From a checkpoint of a small transformer trained on Wikipedia.
Size: 13 layers, 60.4M parameters.
Architecture: RMSNorm before each block, rotary positions, untied embeddings.
Training: a variant of Muon for these matrices, 412M tokens, 6279 steps.
MLP neurons of a small language model. Each row is named by its layer, matrix (gate and up: input weights) and neuron, and shows model dimensions 314-409. Each number is 128 + 32 x the weight over its row's rms, rounded and kept within 0 to 255. Numbers have three digits each. A neuron's up and down rows have the sign that makes its largest values positive.
A block is one neuron, or neurons of one layer that tend to fire together. After each block is what it responds to, as a language model described it from the Wikipedia text at the highest values.

L8.gate549:123153188094135117162143109132145151110111086153062090079096153152146185120146117103129082063096121088121127151104135142152146093109110191150186028121092136158127143163066016111146142111161119204124104117142135176113115157088150149161121128089123104174137157178156101182098160144109103128
L8.up549:096102111113121163109073092099160111042134163113059149128073128138170100152113156129131127129148135150117232087118147103121178089129087153157161057067158113146124160162116092095174129124166169130116094149138124107175158146063126140119079094126099149086122187114155139160151143098144087116
Responds to: Closing equals signs that end Wikipedia section headings such as ==Track listing==, ===Origin and name===, == Soundtrack ==; weaker on paragraph-ending periods and table pipes.

L8.gate170:134087190153152129086087114146137114143169090114108081146136135118114104118147130158172080159110145103146156174066103161125153136115094167139125177201106144112168068069131141125088162125198129123147149127107113132137067161121128150124127132106154111105090126054114154180111136106080163094
L8.up170:113089111137154145127029098224085132075089106129135137155125115105142139176139104070126142120148098113125143140133071114145189156107092083115144106089108149114170142156149181087095201078158202086123187126146145091106108114202161161146106100151145152087090103106187117123111113072060153101
Responds to: Column separators and delimiters (|, ;, -, :) inside Wikipedia table header rows and stat legends, e.g. "| Team | Class | GP |" and "Games pitched; IP".

L7.gate327:129133109160148171147131110139114147133107102153121121122130144174104169157147136129160146135125107096150104131143067106087103138190132135126152137127090119094165114133092154144129080066199146179126150113103079099144154201073117147092161097137206129151122143147087156133142099159085115112
L7.up327:126080178144108114134098073122145106091169059100159113127097181185111190100169164040115085171146107094154101094090115109108122155153121110151078162114186115063161108158172123071167086166132053147170166148033088135122103117076118162098104144170109119148148103180139103127127118074120139100
L7.gate367:128127194136123152060152120174111118105125112157114096123162121156148174157116147167135103169167108114127090056159152142089096101170067075139110146134157118166108124136105149070112103134108112156156106067151046108078178155147092134116151135136140084103151136114078186092104178162096183141
L7.up367:111121157127176157119127106125132145101069134146143134145129121137164143143173175168133147133111060127185089083076159122052121094177147138136112161154148098138107202142082180139123161174106128104120158118078115123103093153152074099197083125112057139119125062157138189156199102138143145181
L7.gate771:100128126155177130100156102145105127084075105099129145145145091126084152062110105172133163135118164167205110099103100093134115108173146079129139174104175194137170123145114142109121184134180146115154199136083114084110092134112099156122142116155127166081134161113122108146116061126143066135
L7.up771:120089171070140120106148138158142161178167135066170075155160141153130169099181049114139112121179108094113156137122106144116110144124113155152082187174158072134119161114100138157162171152109159147142100115105093158093171111150112121125148073137123103128061134119107119112097100151058127134
L7.gate963:129114083091118089139171117129136083065128084184101130122138076148139212123063115119157163069086101116156131105138108115156113112124131113100108158132196127139098174105155115161142131172105178180141131136121058112157158078127066117082149190106012153117176169163171114130108122137095176161
L7.up963:120121111164137085093139147101159137164055169159168164060120093128049164143157111177138096093129089156167118101172077164122136094159090186129194142142154162127092104121081127154172153105126114143115167158104154161137134134134156096114168142134077183119149154186179094120082110160143129117
Responds to: Short vowel or vowel-led word pieces inside proper names, mostly Japanese, Finnish and other foreign names in lists and tables, like Minor-u, Sas-a-hara, Co-o-gee.

L6.gate84:172120157116137180126130134144123096162130161116134124151102136106100161131095093091157163166198072122118155117109147113115158109108115098150112185124112082110139078170206155095116092115117146138140159193132074112127096115135121097199137089112103102072128080076128136165090134121110138182
L6.up84:157091145149130177102170147165142124156095114062161151154080150151132118124091135159167143107142105160090160121155098137134101126147123157114139134166139127105147082137143143109109057122148069221081127219061127139100113142086137146180210126103071126128151131119202142075163184101139102166
L6.gate182:132120148181144132137163120119186124118157090177110107132111127061078211186186153150129133123116116142167135141079105105111146050096129135087176157156147160153111164165170111157157118145150089114152162096128130141140142031104117153130073176097213125156179186115086108134143122088143120118
L6.up182:139133176185074169118138163134086069121199122032157166138117114139064160127157161176124156110120073157133132135139112109128117161138118111080113132149079151068109081146127115176104148125153149074161113154091186171168132108124082114132076161111157165061134199131140144099072109114192147089
L6.gate196:083129157145119090101123127102183082178120117107097135064097107050112122147137093112119138113099143117111060080119120147128026110094085139144160172082090186126131123115086149158168146093141163097096068133153142145150088137145189102150145110128128130116171148179114129152136130183128123108
L6.up196:188130185105137152086040077106110160043144157139180138139110126136101119089158135101101163147127156167089111106101114099153132119162154154146138146184084127130127160140131129182119105130117152121164136095059224170170100176127128112149134122129090095097188113125177149094067124122154130133
L6.gate334:131144165160114113143131131108127157069135124065132124058115126135161072118072129107116141084125159126111039131141177105148105160163169127130139156112123119157167179145132140086105125125113164148142145162086159204172155153128171138138154161144093155133183147071138150163135092182186122051
L6.up334:092106110113092100142100182184144151103131103170125105184147125082142120148126163067191162138164116126140111101173096181080147162084065175141167110120074107107085165077118088162073116160115116090089128118136104137135149101124123064126166164157091101095102077120092115179143155157175135097
L6.gate448:093153185173102129115167118064108126130117079082202121131119126097126158107122087101174193091160099142080107084112118141155139168139135123101134128105173065100155146103116125150123161098175092079079113124125109154134125120139156115182108143121174139180136123168103127156183100116111176137
L6.up448:118112111152151152126141108115155133106188103117118137132109122135122114159179118097106103155140110146106093182144144121113152102130136139125115119138133114082165109167113154094102109149116075177216164129154129142135173139040160114121136123132076135157110108094086136152093190135094116110
L6.gate532:123095105094099168113161189096205116106126051165049103150116096199163144180147120128170153153133143117152145157157173170113123138105133115115131150098127136205092107113119167118163102138138141078126131083155154120150127138151062177149141136080122170116145084102134116170122152132156141071
L6.up532:108130138145125080122174190127113153144073163144127073149132111096137096148138094197130081114172115103090059090103144114112078063077130183094112103097137156142097155126108124155149150086102123136117132151142103129139185129155182176153171079150114143106138151131091072050158182165177137068
L6.gate563:170204179113067109101133079125145157056094131167118143162155062182113136142118125119152082133124110113083121160162121056058174157153085145158135144170175097115173173082109118131080173138134133115138215097152095128196126085136163121135087108062113159117164118091151113167131195110141098114
L6.up563:139118139111087127086128062099108096117106101197108094134094162079119126088112167120110121165153178099070150131170152087167109126162132144072104184096122072128128097118174170152107144064146181149159160105156085135112107156128116109127164144104139126151179081104096109129139170137141147109
L6.gate581:091111176120071142158187159088126135089092112160164166117044139135083149127145166103166108101133125132171126072153102156127178091142113181109140118133081105177148106113059146107116136104100132103172127098166061128099115114057143148091098147118168139110102184096154111088123128183154113117
L6.up581:149123134140126132173073129079143106148037111158133115112116098169150086076130117110119135192128142121138186049127080131126183071092081116107167112143114110150167125185074143164142099162116109154133151139177130106104174102108166115094166172117158125090182091120156116143165065168175114158
L6.gate698:118089105107115171103077136113152067114119110144138164099143098109138151148128142180120150111138119146091147119130156154140084088205090116192125151117120114129066111075136170155171136134109112173134100133113123138108114155145225200103131151179157109097171101110055114116103150139114170147
L6.up698:047071119155096146134132148136154086150116120121084145132181151160101133139162140116119142101102112177127066082191125143135156132078137067038164132148198173096132111111131097166161132173122132142167103109134062083124125124111086172129184160079160135132074116156119045101133110175088082117
L6.gate921:135127080158118117121146131128126111133071088137073195136127122057137121146168087141135144145143149140145095119118137061103107074103102134080101139109136151143153137139105143176095096105151062144087154146117156123097095083162078081145096150105094103145130102113107105133070093183118149098
L6.up921:131165110084156164139092140153144134183137145170120126079051061100132116096092162091139125152158137178129124133128100131145170106134119188116101154114134052160127133155144160155151099096155058106139135183095075105106141126135130109084094132133088135122116112096165143137103138133179092165
L6.gate964:127102125097090130126145148149222127115140123134107148067099153144187175126101105148132147132110109182109099125170135120155121166166097129123160128129183073141139132125094131172133182096102099166177170137063180141147147097125123203158135151165098090084158197167190078140126123119110131188
L6.up964:126128172156135129102122150094131105178129126136124117082036094150155153075190095191137152065088119099132167128167128122187115134139124155123197172090104148118188117064125059133108088089076124108103121212125137156139108145127153159145069204111143140109150138101177113174127117108129081105
L6.gate972:150098151072111114125137093133177134191102133133102129084094061040109077223069100060149080093152131187152130146165111135141098146121124146134140196137135111145120093153109082162164119113136069112129084129115082166142116170122146122070152141153155077115126154100154114139130208125173117158
L6.up972:116116142162100142150190126157131189135112162135143098151111115119075122149149096116157150147170125111120134120116132148131130135113125126143164167110143094136099119164152154174103102109178083121163130158112160210127159137138094099090104141086131177122134114168138088189138134095103153117
L6.gate996:164078041170103153143122119145109190138148114166132129108076150190081128136161103147094136114136160133158123169152085089086123141095141130051057161048146040155141139090171156092119194115199087153145091131128116166097121185166119145080111087138166126129167110151099148171164102163161120148
L6.up996:152091124135135058115159105144164171112132075124085145128129106119076177115118126134114106097123066094148041118146131174108187136168098112153152167162118080073109066134121106112146144100106140143185098122107143107110119102111163113110103140136182166145095084180186162152139034119104181113
L6.gate1078:136111123141108052155138125106149148107110154137120103120135162117101104165153106158147067121177130182133079077139139089127135125119104114115100130099143083158123184094162129121130162142113181098125116131185106128128169069077144180121129158113143156103159155105146117113162072136093165150
L6.up1078:106125083153087097150073089066164145136146111156124170106161086122156144137183175137103084111124121127132119111155053092161114150133162140138157114119168138126137150107118138079182131112148086127119124096162203102154155101102057082132084145127118129089175165174112163123139163119147154104
L6.gate1177:089142188171129130161128169178138147121128158194105115201081137113130107134166136162178126109120158140131122138040142129115077146163097168049157151129115169071159176120073142127144157083105131075183190129094139122101129184196171131224130105103129113142161093162130151139083064120168160139
L6.up1177:149119120051113134120131110144164165168171129149107124102131183105123162106060140172190127195183119141103074148153157090138078158173126110150085175114103144102162151179127191118140151150117138092120129103200158133180171144185061194144160134114110128128090109089125137151152136131126082165
L6.gate1198:171142141114170133162156093147084076148121104130103166148105121151160199124155150165097131182173187140160142127146154147152137102094109156127118082183154134141153150174123121130113138132125182164120147158125117105099105075146111106115191142147109141137192132126164181104150175111148138050
L6.up1198:178197108095067105136099153087127173143184168118100174089158131165160148150165155159104110135082068088175101140100157092078130113089153179189155126083112100155143132117165073095178150128155148157156159092153161143128105162103155069084116118119126148145123128145142116129189114102154160119
Responds to: Short middle word pieces, often a vowel, inside rare names split into fragments, e.g. Co-o-gee, Ui-n-ta, E-o-ganacht, Jo-nath-an.

L6.gate120:164110183104146125145151149185139137133109129144117137079082148144133173148114141105080134151070104069074093072119211084116097111111051102112149113086141106056107161133130169185106118083145057155133169116132072130105134147169130129164123105084114149137118091122145096130116086088094129126
L6.up120:159078084125111128161125170162112093169141112084072109142134162100103100153143145094049172076126157175119106119127155167163181122142082085062104138087132106074142106140152128088128135158160139106117126153092135107162088178197139151131083096113160119135148141148127130079145083135104162143
L6.gate159:106123098106098114132094123127187154146109124107170103118096172142083109090102119133157146133126197135106101165089171087161085156108096109079115043114118167150092116144142190148153093135119130187175134130153067223088117170088153156114111163128153163180088154103112131174148068135133126117
L6.up159:058116129134055021118153164133101113118158123074104126128121204137107159180123172121133126075161156151137169136173111096123127128113089162125147177175085187121118123107141104147147118155120132083140144132161148180190129120113097067121081104109092091133121130111129149135113111093134158150
L6.gate166:064096142051157102130145100138172095105118131160123161089155125126153176098113143101099198210152137130123117122095104161149111102089109161136203126118067150111179110088131127078149146107150130096129172173103117122127129129121184145167128108158166145135133127120157154126142086116102110153
L6.up166:100106084076109120119103149148129142147121148176105152148122106130146080122138173124119090174159150082101172124094064099145156089155093126056180167152119101113088130165127163131220152155147081126062102137127136120139144162127121182119096100142090120196179088080109128179108086141066164083
L6.gate261:170092138152100080198158091137160110166136125146068099152141089141168124130086121112084130126179143126165167163062110102095167143121145084076078160133116053179135123115078111153132050093128126103140173184183154126083116145158091162125133149103157209129155109136142158117125086120183139124
L6.up261:198144113109106138101125100115162096161139129113112120097119101170082155116095156123161115148166113100119155101138112165133094129081106108086146085162187151074099127106093060123118130078108081100129136141125123146093185180119129079163135139053132161122123081112181078088144168190090143080
L6.gate309:104146106121075106103148082134111143157148145113121130117190171147158194148126116077138127178111151138161135082089098105103059101131163107120141145201154162096114110133150047090130120191210104134158129125158155104135096155050093132178109134136168162126207121128143131139162147111070148177
L6.up309:171097078108101158178139081112104118113143089115095099076140174137113143132132156112170116148090098055116068078085111095110096122023133131138081117111111083137174109093139120112120163075209163147157124126200122137124112110125158074114194147099119143147098116162149087119145103141107174144
L6.gate584:153099122139118155135137133150097119135108137192128087086146150182153170145144132166129097150121153130129107141172112107126086151188141134078164093167121156169105150136133046125135143114147132123148135127138102166082118067149029184118181120058148098137213154046143154129134131150100137119
L6.up584:124069089109103101131114103145083172094115116180155171109155140067118125138125152187131102088058127117171153131078169176096109118168146133163072110120162143118141111112067110173060140117111074146171144085143109131121082121095077077114156056137161120191133094154076096179158050112140122122
L6.gate630:108106114179074081155121131069117128136117165159067154096106185145171168118135105121149134065118119128144106127129112093134074191091105069143178121155133154136163081110109182154135090105129099141124140136182165213139142147099130191130130152126131134067129198113140155153190144068093088142
L6.up630:137049137138100062131082097169182086085077155134103120144111182064119175178158153146163146107146156139120144098081119164147097130138028104146145116111184117142109130126127189124138162191133104129160151133140152152129138110132104199095184108126154156135099066137113127109133153074071179102
L6.gate695:124065110128147100182132119107138156119117148127141098091144112149200087135124109128121125069172187121142119133078094129133109139144120163130125128125117132164126121158102088134157165183174137119133105125145120131152181176109194139137115104078074097116197105160121083145070150036170127107
L6.up695:129074118115140103148152120095141157118097173143135060107165129191187129070081124146131139125167169105126129140106135098160111164112108179114072122134082161122064160176113124142147163131128176146132125161135127156116211166117147086148134142067129115093184128123128095164065156113143099081
L6.gate696:173132131079134094093106132090025081127191128109127098093117177148107079126143108084161146085136177151106104169133096134059113176153089187151114085169104158100113157086138141105121088131153109208149082138124137109191147151153211077148097107096139125067103108082173210161120142126115097086
L6.up696:098207142162180136137114177081112116083105121206130150164089168137090094129123156139087103127151138119101166152129075128081131159070119137145144093068141137136116174145134135149106082101122114144188129108147101147137123146139116178128104170141167107145099181174153201171167089158131113087
L6.gate784:178153150116136165195156167129096153133108109084083108113109090193144140170164087130149123083108134076137089132148067143143209140135111109194182110159124110130150108158079088120098187178122111145118125176172054138184142115124177120176149167098113095113123115119121065175113128108091110089
L6.up784:097107082117138124078160133104124150081141175136141186150080076139169137137125113135132152146104103092136144162129126107064092101140190154133081155114185118173106163167103109066152105116185119151164085106197183092165175169109125108156132156085149155118163147169164177135117180160113124094
L6.gate992:103099106153146145134118103173140128141161125098150150156149103098111142150123103127098102106154176102135091163133156117059089118158123242104135119143124132144133180128106126144115145129169100116131159109129087089086164094111136157084141118131074105165128123090140184162174165109124118104
L6.up992:094125129137108114141181154140128070139163131151141203117098120167139126203119100209121181102134159135159100103114136159152114139070127090153105134094115103110122078116103088105206118096132177148148169114141074093159138055101176112130131144132114146101116109079178121103181145069130109118
L6.gate997:096104082080144147169109141094125152092172176174129197096114114228170096120156142089163135152101104177148124119158083136143058093167093193108146107102154087160103075164105169153113122120156070112140139125101160176117158175114137109103120149126081141073091143156112084088132203089152172179
L6.up997:118060125103127160099148130082098148146156184130053150154135132086102047136163115152115152110180163118143166091133106141149123099129125089167076085134089118135146102139158142150155140052134071151121129144172150118135172168059154128169133074094111105150173168169104097093124141117094099148
L6.gate1083:149081156111168102169140145096124187098108108114154078127121089144182098102109118150093148068130148143150077121115073148137159130145125179160127185094078125165101144137131105109159120129165130143128115119175080115127163134107212113134131116098115120077165134163138092135110145106173104092
L6.up1083:112094122137146110147166156070117172121094158128143092077139152193144150080121124134163108106128150133138139152141133106133148152087104162099116094109111142146122181179154110164157153135160146090093111158154153147119200177128174106132146127095125124126182087136175112158086186131176114123
L6.gate1098:101129114136052084145150105141147150094095073139151132104138114150134170125134101156125090117121123124218082099120108106086095134094119143147172093113078155104173141101126135207136141049088103150111146161147150165163129198104145183129024115147131112140136136036134167120136198107129099089
L6.up1098:133083148127130112180130123116116164152156122078109139079140175125130125178168111161182113105145154130130109102122119116162096134160149124133159143146112070133099156121056134158137121091101138107104093128148109160164105130152127131096105086127137071090142119114122137118081166070118155138
L6.gate1145:164121130128130170069138103140140166082148105142124150055170132147103126110153068108107159129183099063169141077116161138104122134166068140095095111122214126126141133103108107163147095088145072133147117130125136172124105110164176197126171118135081118120125118127114163138149149152150133089
L6.up1145:148158115125139151137107111109111142150148131071130190087175124108109064092130123126100145116149131170139165167153107177163104108153103077102080112125155147125155147132151113142104110093145133076207128079138157108134142120171151130110185105144136136073154139065099138116157116195085109057
L6.gate1202:148197134098086183138114102136133137117146085168111104157137113121130106212170159092106090118082138091146117115100211108100088172123147064141112086149137135168111126084109127158095196116158150077120127128098101129146074110117145128101126110140106133139142150163114111152117143110167128128
L6.up1202:174195106135147108166113150124120148158127129093160169149091104075104156170162144080129164090163121126191091152113148125136118207099102115132091108130103105119150117175119146102152136137143070125162150087129100162133158084167120078119103122176153143071100131123096111077129167149093091047
Responds to: Closing equals signs (==, ===, ====) that end wiki section headings such as ==History==, ==Personal life==, === Pitching ===.

L7.gate113:117085145121076122151147146153145144135093166144122147119144182165201113131138086143144084152144157130100144174094138159113167161104109146073130111099102080164133121140140097182112162102154190166139139157109112112123141181133119120094153136047090133121125144057139071208087128163069098145
L7.up113:182132088108066160093127093102125186169114131161107154112131115161146144127082107090151071113110166121130123114116132180116154137142121164111171126151092121136178111108157127097093125183171080145156173137165107099148167156153145124102100110077106100124109110112117136155090154071118133117
L7.gate121:173117138133173087161172143116165177100109114124135088131122190154149071068137145149133095075127148122151097146110123142146169144130127211105145118128123151159093158133122087104106116101181125171150072162139082183155169159100174125130164068070126081109132132134160084175103147094141100095
L7.up121:148078152145158083116157114130129170093101174157141112100141138140178159128132141142179091089133143096154156096174116147169151132115107174104131089118100122143108189187131142158180160106136145116083107156149126166149180184105165130143173132100093076119139124121180068133087193091161106141
L7.gate721:147122113162159096119208059155153160137109159186107133091134140126112169025152196170149114111144128093132119130183152069108115148157101197099123113122124130188111098157132051106071135074158110152100095127137096092160188116123119136180151031095113061104133168095087127139087158091170100152
L7.up721:113129112160175120093145070115132157096096175153100124128140107178148109118108140184124041134094122107152135112161161158128070156061142188150078120103080141150137181128170036096138171096124168130078114092168117165144162149089158154171153089074124080081111125130105109178070157106174123110
L7.gate1062:063129149107086094141190118132048163136068102153173112120122121141140135128106135209190140138131176111194146120097166117158128174111173118167150152189064142158157134089098106115137118107166116103141087163146108123138118139155137158115105064126146117142120133161165147139105105066145146132
L7.up1062:110128121136124106081122114111099172078096139137124131146154162133166112166131155168125067066148113085155067152123168143139139150096132155119122157147089159088097140167119095098122145092162106142148129096130063146104126149121155140155118119013154137125155122114140144124126207078168093073
Responds to: Closing == or === of Wikipedia section headings (History, Early life, Personal life), and sentence-final periods that end a paragraph or topic.

L6.gate57:103116146173140173120139113134091048087127157141120139149122138139190159102078126133122105136221179135154144112074137183221121106142096109126150138166092127153142138153146083139137122165132153169109115097153135142115160111110102198157131091112118053114199065095126115196168149149137111098
L6.up57:172133132130119147129115089147094115152086085073136188112193157094074095170074174159096154101174117098110114133136171118144111090090095093127132140201123104179123140181169149149098120140147130133103104104119111146165114113158032095130169104143099067168142121131191140118174168111119151122
L6.gate251:106127136124213124123094147173121149130101079193138105161117143147158107133154138118117138116109163089133167083190115085157091134064157133142161079154098135111115126121125130147163120162093082129131067107160144093142109144174111147149106137208170156113161156117117081084153110154134109133
L6.up251:168092142124142082150108191169161073118166095132121092086148131125127133163183098154204163125060152103124154148131124170137099111124152105109107102140134122140114112137126113123118151146057150121108183129118170179129093104145107111098146114178161103105180149097095097107137075178120111147
L6.gate381:150089112053078139092142096084097147103153158191137126120153089101172118124166126115117153092072110073148075167149106127176089201105196090126187092134112204184136113120102129132099155179157084131193100116135142159128114162140174113108086124093107116109157174135162151130112124099168145073
L6.up381:139128188064135089179102130084138106158151134114125074196134107108157114141148131104177096170108187155113145166097173135145082110095120141158129129106084122101103170111100115129143096100131110121069165152006186148171176156125111096128055163130112112125136049142178162173133127115114079127
L6.gate459:135146151165121178142144166076094133127198132173200140147169114194173130169109175096113112150136184156103113107089129148137096150101140131103076134157089157126154112133112136125134130162121152143100088075134108099134128197101153181164117158138136203151190180147094113165147119094183133095
L6.up459:110068168151143106136091092146134077099140182088123107107160088108142107118146110101177151096091101089173130152130119150144137155076167198080147147127153129172155106124157186131137100163142105094160174136124144104107116140113103133103153067110129184234131108102157160177117109109165128180
L6.gate527:095122108189129131180162114112107143138114127162111111061111078088080097119175191134104087070124146176113107158109100168170167121111132116114162101193173117141134156149150149117137164120135108112101156120126158163125117122117130123159099113176115110155174144132123139166179110103125113105
L6.up527:158129113119120115167121145093127171147192104117117121143155154141174146168129111076098151107149134134183122147123148139110114216157092155131161168111077185105117085119112157046167074150177100132125138140127168137143112122152212114153179136157177121161173186134084073129107136153090164111
L6.gate536:132083175166115094121112161143111122126117148139091082122172132144150136109100111160145114136175144156147156127101119120146130153110063103055098104141106156138122109085066074124162157121086106119108116131199170117152079168142181145136163106129139160085134088090126128146151098097085104161
L6.up536:163104059123078105160084149182085124176143110045141059120193057138144125146126149097124096125111155161099158170059173166096122145143085120144106140168094139145223138119168110162185139109167111113096133107106093042084064123115135110156142105158169171095161146134177085121094084138113098094
L6.gate569:100122148112186117134169078138174169048124150160154111163139065138171137166054057156104106076115160129146119150159150118152099151112171094112137171146117131122137148146163109125112152105102152081076081132165154109031145212146110081129160141139111112146182114108195050162139207146085120114
L6.up569:125123093175081173116123083076107138200125152140121133129120117101151107103079110095185142129134136090121182102122055096176087097166149127161116196118166109107116137070095137114092080154087096185127098057146125134132112142095122112129104116120117076125153107071126170072185109142142116132
L6.gate667:193157155142117150167134076143126149101111141127186103109126119139203137159130141094115140117104074182169128162140069122195113053122134154125118110095159144114123142135108144118161133106153069109125163092134164171029122074146148163125143114145116167150171150153062112161158115179138165140
L6.up667:177151127095154141144151129105128165154072150069161108082067110123153102142135139109134145136124143192130126098116074131148088088148177133148054074125101082122124160131161100128157156101102130116124106086094112121075084120147106174082109117136143137112162131165073115118126138155096159129
L6.gate826:130082079110105132139110152148088114070131151111109110099175103132122134120115092098096110049193153155128142131080137127073108120134124069052079118173131135052115192098108195108158169164183108083161082108128183113115120127105121122121140134113114155051164146106158089121175113179113132128
L6.up826:143109149186132133129108138177124109111129097152111143106157118105152079136163114124127150149184140106086141166174145174068144063117078115118139135157076095135115047125100141136039118121195188182128135088085132071159064134091161066110139125115126128133149037130108137098108104126192122151
L6.gate942:102081123117164139092135122059091087153153085149150154147102059083156151150133065074133133111141127129162092102177138131083102051131108138139161118143101178155151080150076119113099128122147075129153129115128152018071114163144173180148155119197158198104101123123148106136065126184148139157
L6.up942:102098174129093086107121098088159095162143128096185091136075137120142175187096087127114135144119098134168107069149105207135135133140114144135118149229092175121147108102138182120086118096128141131106110105167103129124099161125191159183141148080147109189172123077155131126102102170121177182
L6.gate959:131107168152114144149063112219135120139159096110119129127157096151197147113120113128130066141107152117182142126131146158162112116113126131125077099178087181146159133130130099157151142125125095105098142147154152153093111139112165082080155141133133186130194157097140160180074132115081135092
L6.up959:099181136179111129146136141126098141118151153063071152172117149086125070164124101097084110149135108186095123150112176083199073142128127211106116110137142152089201119069079192129144105151081148157131161124159127150114113097121098144135135121161172136097193113102148164099114127149168085155
L6.gate1039:132105122099114086151129097173081127147130168133097123127147107188130111082094123124151073094194178118151114104129111091109093099098162183172164129143096115110149151103101157150208145145073098129084120121122170121120153134115151214107136154115087171138141133095182112152134127160185099098
L6.up1039:187159122126123102125175137168127131161069151146096150087121131154122123180155106124151074169141168229145154112152100126126133159104156122135119138141091083156152087136154187121122152131099096167137143123134129161097128110148121129156119121092105182114105158098139083148128116183200106104
L6.gate1110:161143106151122113110092125126104136116087147123103139091040097084130090123115121163138125120145116138149090158122095107120135147070043167118159087203097094130175105145108124107067096133103141024152166141123107107122165032087115139130130115141125121111199140118146134146128129129128132184
L6.up1110:120120088143130093091094062143120130155076163101163204106087120151157158130172169140131145145161151142129077173107122162154121151130111148111110195096131117091142168152150129165093122086134119067101136123148125182137115131105138143105117178091154185111143187168103118140140150095170084076
L6.gate1111:086167135072084120097103131168162168100106120141080092140149141139139184112117147102155109101169163182195142146134197094116119061137117139145137140143072179129105170110130148114185165161093126170173173119120122065123074078121147118097209112169184163066151169145139097176121110166184146027
L6.up1111:147122125082181116109110107193123133091165100134126095061106125121122154061110137105179107076138156124079101153195101066147087146142088135053124142157068206093113147111167110106158161178098179129083160127130099126126101074107141178096149114112120122126155115144146103095087151123139168176
L6.gate1112:162123128183110159137124114197119123118176132154152134133118151069158082153173149123170103098170118109138104122188126096095109095089084129114117118089120130169146142180117182177130098111103093123151111128111108110112088115120177141161062133205096139113148115114122140101164133107107159132
L6.up1112:139104150155099126179103090128117156040080153093187145096136102159187151217119172108179129129131126152138119153128118123128139107088153108086089085184127136156158079182180176108077104132103178150086141156155169188161103086126109097176137178175068118082198098183157139143088151118125121119
L6.gate1183:094168088168115175161141120211116161124099149126108134134152085119107178150114189131113158115150118101171163103129161095134133108122214142081126151115154119120173069165094158158121152097122115088066127074181159147150131164108114134143094126131140179144078142135120135130131190114108108162
L6.up1183:187111144138058117088039139154074155117119099134153117103130191109178134127104115117183123126109171126137116095175068174152168123144128169133124106195145124159093129145106121135133087086093142133113093126084103152102095118120148128055122102112156127148114082101142073079138125118099147082
Responds to: Pipe or semicolon separators between column names in a Wikipedia table's header row, e.g. "Commissioned |" and "League |", plus some stray mid-word tokens.

L7.gate287:102135095160156135088109175150165045112057148140080143120127156168126195088117132171135181124109139161079148132110127052167146185164121152115068116147123090142131122116159113112121082134150147091137189096098159094124146092131164122146096149172159126132193156076174134087097131113100155129
L7.up287:110118116162093180114099151171155137107081065106120140121123172130105132145157055165106135119115112121122093115097138091105123149109093147138107159104095243129137154115160165140177189091150106201125159099092094126123102119124148090133102178121182148129121119140131109129157178105129190088
L7.gate849:162170072137113073103148133100118154103109117153136127122120155121136229092102145166189137127173149118147138178103142089139162118166147132121109120106158133166113171087156155132167081210083158085141168092123132168085083090145160097124108108120144061111129146185155113108096147134118197091
L7.up849:154129117123101074087131101126112097181143089126072122091164165161103195077078157140131083151098177123081166165098148137080165085143181063133130092158099164167122170143152108098091082216164130111109156085129122133085123097086077155146195147159149088129177169110162177128058102153160141113
L7.gate911:115075103147137153134099158153087123183123176159138116125094090188150011145159160107101062115137103118073143149101154139152112137070161162095146105093173184203140138104112140136118095158159109069074167124098137082143107103072108155117117112150157163128147177083143102168171215127064165099
L7.up911:073144145197124145170051162124112141104095124102119091146183149109123104138079148087153137119117099126093084144134164074118206164084137147179087134136089144185111151126123148145195148155174125105102126108160133121230125105144102142143100107151102194144141135175163103128146141067125120079
L7.gate1000:070111111119175134077164124141126150120189088128114147141091162082137143136155155119166146130100108124137090203123209125152126109100102084197102179134154114094123184144137139113187126104147113168156142150085182134129112125183176124179176119114121127121108171098134111162086094131108164061
L7.up1000:059100153205122071135127121131119093126100130150128158138088167138136133121176106172093108175142154132084139139130105111200097148073111132178107159174086143108133153145121168124165116125171020126130089134126083143158082149154157118070117097100177140084150079141195125087092124123129095115
Responds to: Pipe or semicolon separators between column headers or list fields in Wikipedia tables and infoboxes, e.g. Singer(s) | Length, Votes | %.

L8.gate261:165126145121155098181144140144152080144142130139205165167105101198116145093105166136131098165182205128207123129167151110141078138107101167126142150119157177200096131132123165128137122153153103109145141068129080136122127106095158076156136173138138167144228157122121120143097099130147109168
L8.up261:186104160146177119148056143106111135128121149098097124106102234132131127142104084109087104117139162171140158147156094090114122140113131131095134145125150113077175160145141169095129171143124151135114109105147100133165114126132134104177111206080134149112120080092039139149156086049132163111
Responds to: Word-internal pieces right after a short capitalized first fragment, mostly names and contractions, e.g. E|z|equiel, My|s|ore, I|'|ve, Ph|.|D.